config = dict(
    num_hidden_layers=11,
    hidden_size=384,
    num_attention_heads=12,
    num_key_value_heads=12,
    head_dim=32,
    intermediate_size=1024,
    vocab_size=8192,
    hidden_act='swiglu',
    norm='layernorm',
    norm_place='pre',
    norm_eps=1e-06,
    positions='rope',
    rope_theta=10000.0,
    rope_fraction=1.0,
    qk_norm=True,
    attn_scale=0.338,
    bias='none',
    tie_word_embeddings=False,
    parallel_block=False,
    extras=['capped logits'],
    init='trunc',
    init_std_qkv=0.0513,
    init_std_o=0.0,
    init_std_up=0.0513,
    init_std_down=0.0,
    optimizer='adamw',
    learning_rate=0.00221,
    beta1=0.9,
    beta2=0.99,
    weight_decay=0.074,
    lr_head=0.00744,
    warmup_steps=277,
    schedule='wsd',
    decay_fraction=0.81,
    decay_shape='sqrt',
    final_lr_fraction=0.0,
    batch_tokens=131072,
    max_seq_len=256,
    doc_mask=True,
    train_tokens=582500000,
    max_steps=4445,
    dataset='wikipedia_en',
)
MLP neurons of a small language model. Each row is named by its layer, matrix (down: output weights) and neuron, and shows model dimensions 192-287. Each number is 128 + 24 x the weight over its row's rms, rounded and kept within 0 to 255. Numbers have three digits each. A neuron's up and down rows have the sign that makes its largest values positive.
After each neuron's rows, "raises" lists the tokens whose logits its output raises most directly, leaving later layers aside.

L8.down665:125152120159130124160112109176108147165088150142098124158118101077110137177166138134123116118117118134091158170126092114132147120135118146122127111111098132093109143067129131104120195122075136158108145125104086112102129126132116077155134112098134193155118109120118109098156143122142118153
raises: "able", "ably", "ability", "ors", "ables"

L2.down321:155117109139126059151092112145101131088119116175145132124108153117143118146116137132132152116140125104088136121098134086133147063126139149078129123107142147154126145158162144137140097135126144150116111088113119090103076134157101102117101099165151172127113150151091131124125171113110083157
raises: "ic", "hood", "ication", "dale", "ica"

L6.down870:158083177155155111127114137101132142135170127121129136129086151124082134179159133143144123113148122099086161139126101107102147115110121169134139160107132177129135105142096202134167130119157146141149155170124145133119116143138146109155128128128159092122082154148148162147105123088166130149
raises: "ive", "ively", "ives", "g", "ues"

L8.down988:137083144147125113152141126109159093160071111134138093102118118091112108166154151140148132101124126158120122116109115100093109088141122157104123130118116104117116108134140255147117109122126142172147111118139123173134133105127107122120145139158137131128114157144133131138148141119122146121
raises: "|", "-", "$", "\n", "—"

L2.down1023:128178126156135119125115175136134133177159086136113134069122135184105133150156117115112155115147117123133165135146157131156119150151104153075145118118148147155133097089158079119121138103122123167151152103123157124104117159094130132133135091121136120139092070112120081121077088156106110115
raises: "time", "ored", "ous", "ally", "ively"

L5.down388:124099100096142142126150118114134160128139134132170133143133153127156141144123118094074162139166127106143150145116122084123145115105142122146110113143131113168127122135107139082168130109122133122131153085129103121119125119134139101089113090129119093138093132136092095143127163131124118116
raises: "ing", "ed", "ine", "in", "ary"

L5.down23:157142157121158121172110112109107078162125144190156131142144143163144111158118094140112120099150125130139163146156142123107125129096078148096114128133111067125100128096126097163102111154122155120155128172170128124114140117153128133116141143140115122112169120161112149126145084114147101123
raises: "ently", "ented", "igh", "ents", "ellow"

L2.down821:105087110134092127136128143152118173102127134140105124142135112111114157143151109121139100093179089095104140127098160121128111153087120117095121129165161097115119103133155135117148139093100125153149106152122143105107112119116123156136129113134126233123141138157105113148109132139165141116
raises: "ction", "ctions", "eries", "lyn", "ery"

L6.down483:099054147169143132107105093102103132154097122134115141114102140122150098150103087119115148127139143129146179100142142146129130143121175142108102093145114156115115088126140103139125154124169136094115105138087094129123142132129064142180184114103106159119104155123131121158101128137117149134
raises: "ate", "ating", "ated", "an", "ates"

L6.down916:138123110165109116143101103120110147153110175139156135129101099151144104135103160146114091145144124114122141152150124136141144140093115135097166093133164128106102138183123089135104137142086079115123148130131111129131148110172133131166155187118158093131139097136156160099179161162091125120
raises: " they", " it", " he", " since", " however"

L2.down251:108152120099141103159138099121152131146124128137147149104130130086108174147122133113121145106110078102120108139120142164124106180150164155124124147125112111080085141151141115099087137117103156127139134104100134127113101136108122120177139122165125084116107091078161124140125153186110102150
raises: "ion", "ions", "ial", "ible", "ibility"

L8.down443:151137137110137143125153121073075118158127101152157123125116151092129101155135173097147190125091123143104154128109133118131130112057134102112109160099156115155127120148128180131105116097098098138108123071137171126156125133117142121122144115148147093149120077116156157128168135144097127132
raises: " she", " he", "She", "He", "From"

L5.down271:133160145135107135115140160152067160143132099121140131134101131128181116131139128114091119139165112093169155148102146161157128148098127157144145156137092114112111175121134141126109131119122129158122104150106120153113104115103103132105125097132156189104163136139154110160140133114123145118
raises: "ment", "cher", "king", "atory", "let"

L8.down445:132085141121125144084114117145140145129123167109132112138052148173120102146117103131120143142129129088135160140132110081128104104099152132112175130152072132085116098127118068067137128130146169137160144135149086166076171107133081130132095124146184105128136149106146116138102149096115120129
raises: "ations", "ation", "ment", "ative", "atives"

L8.down875:118130119138147125115111135156155098135116132129141101150108134097135128099142140123134132146146135120112121116129129142120107092131175139144100111130105118139152088177122107159129114150120140109102102168118131161129104148109168098167126132143110143106137088114109140149132123143164096138
raises: "ite", "ites", "it", "ito", "ip"

L8.down794:153101148101130109153155140124117156121105138154188118106119093068139131157122158076142105085138089150132122109140115101110151106117175138124125124139118147171105156131155255145117172085123149130154110148110114163135138123115130136133135172171116118172133114123114123132106151141117130144
raises: "\n", "-", " ", "===", "\""

L8.down954:059091156122122108140115134065094109131135137106162095154139124120122148140165162134139114105140131089109144116123132177131133150126157102137194113135121119108127138120166123127118103150075118132161094129072138131120172129143165102086169132124157041118110125124153124145106151149108147149
raises: " they", " it", " she", " the", " these"

L8.down814:112117072098103161074146062140123101125124159137158118165109128127111150127134127143119121133117127136107143103168135137101169116127065091138118138099090143100168130083160130122116184124105148118113115143141139118177165140124177117090159104131066143147086123114093135130127125104132141131
raises: "and", "ander", "ence", "ands", "eal"

L2.down298:121132128091158144146147119159137142174118102126085088142166133090107124173137134154118161126148111154144087122097128066145127140097151112148115105112068181126123126163133154070078172129126139153124124095127141145134132160086124119214169121132140051144107130124143120120121120153109118153
raises: "ary", "ed", "or", "ors", "ing"

L2.down8:154107124143139153103133122114126132119153120131117090131084105129151071096192085083137197099098149091118153110145153131120136077150113116068146130127124165123078174105090153159157159146114132114138113129122121099152139124143117147131146171070113148117125079100126137114112146144096159150
raises: "ri", "bit", "rac", "ro", "rom"

L8.down2:134135138120111114150150140146155141147135138156117106127170126099119153116166156114114135133090102111131122159105131127187137088142111108132103107118121130095144103132117142155136114118099098124168092117111137130165121120127152103162092138108135145111132127146098119172161133105172153124
raises: "onna", "org", "en", "one", "art"

L2.down473:093099114164132112130116084128123123149097115139110131158098160119121150098142117139126128139147095108126138141149160110115098153116121156165141135142162120075118134111108142149157141124131149159120150140127111123147117105100070172179108075109149242134141127144080102136083143117147096144
raises: "ction", "mad", "ctions", "posed", "iety"

L8.down324:114117136142119187147163125136101131122135150125105069137108110077157120125145180135110114114119106181158153083110117116106128119124108106116106120117141108115109143130147085126123133182158122133156136123137174168179155178133139127141149132143119158143120158109153158163171109128114142131
raises: "7", "8", "4", "6", "9"

L8.down467:103148131138080141160088115145116141180086118115141103114120109116145120117166113154099175147148097099171123095092130124127107168115120113107107166144108111141135104153123089134124152122129122155103105124168116102104139135080144132160111124133135069101123121185136146144130119076142154124
raises: "ed", "ad", "ements", "ing", "ads"

L2.down544:108164121131131102115108162067097123124125148113128107107167160106109101084148179118136137145113128137108120130156151116133098118126128143138093147142142079163171155125181139110136166179141128112132114144144139142079123157102145122120123126135144255159149140123137100155150141115155126109
raises: "ical", "ically", "aceae", "lection", "ence"

L8.down382:120113123135101144116098120123100127106132119157128123116120144097141108113136166138129116131116131134134125126116110108127090120132109153091144124148135100151104134142122255131124145124134125128157135116160121154131139115144117115131119126124119146132123139142119120122118121152133139121
raises: "-", "1", "\n", "|", " "

L6.down447:154127126096126124131122138138132131122113130132089142126119171182110118111149136100111135098127142102172174081152094129101103107153140101143159109095102132181144137114125166090154157085087143139141103147136145118104126118088124162127138124138100074155166181110161144131108110084148107123
raises: "es", "y", "gar", "ard", "om"

L2.down862:109127140126101119130138142085067130161119122136123142167112091115124158128086118130090111131142135125115124143116114141128124161131114127119103176147114148150116118109165083122134104082146133132109132117115172136162120127125093109165104073156157000115112116145146109116117157139138139130
raises: "ments", "ment", "able", "ables", "ers"

L6.down652:147162075139120144115129129095082135116115159124140135095102155100118103131121113133118100097106103091115084133126134163118139135173156120124079119088146130082166156122126166105145157121097126126148112111090124141196145146163109114116154154123163027124097152109121135122117146133142084134
raises: "on", "ons", "ont", "ties", " example"

L8.down994:123089123136170155137151078070064110168111123132133124164090134103188134116137155114173124113128102106121166114109077145138130102074097104130151135184136109123106100130152095149138158124061100147137113119128139141104157147133145145176129153123170076165127108127150128113177166158109135134
raises: " she", " he", " Angeles", "da", " they"

L5.down0:096133141141100158149111150160090100145114123147116123138124087141098154118126141045114081205152163121117151123164157124077112094129103145072154121108102115144134146157075116118148129181109122148187171104143160098126100107161100139122093139101093117116109139137089121149098104116135111093
raises: "ed", "ail", "ing", "ause", "ers"

L8.down55:145114094104152118116182121148180138072127133118143079090120124093130113126171064159148128101140121126111106136111093087099162084172122150138130127107153127138135145127117143107144115094100131116137132125167156150142151172100103135119124165139117153121112155068152124138128115133164110133
raises: "1", "6", "4", "7", "5"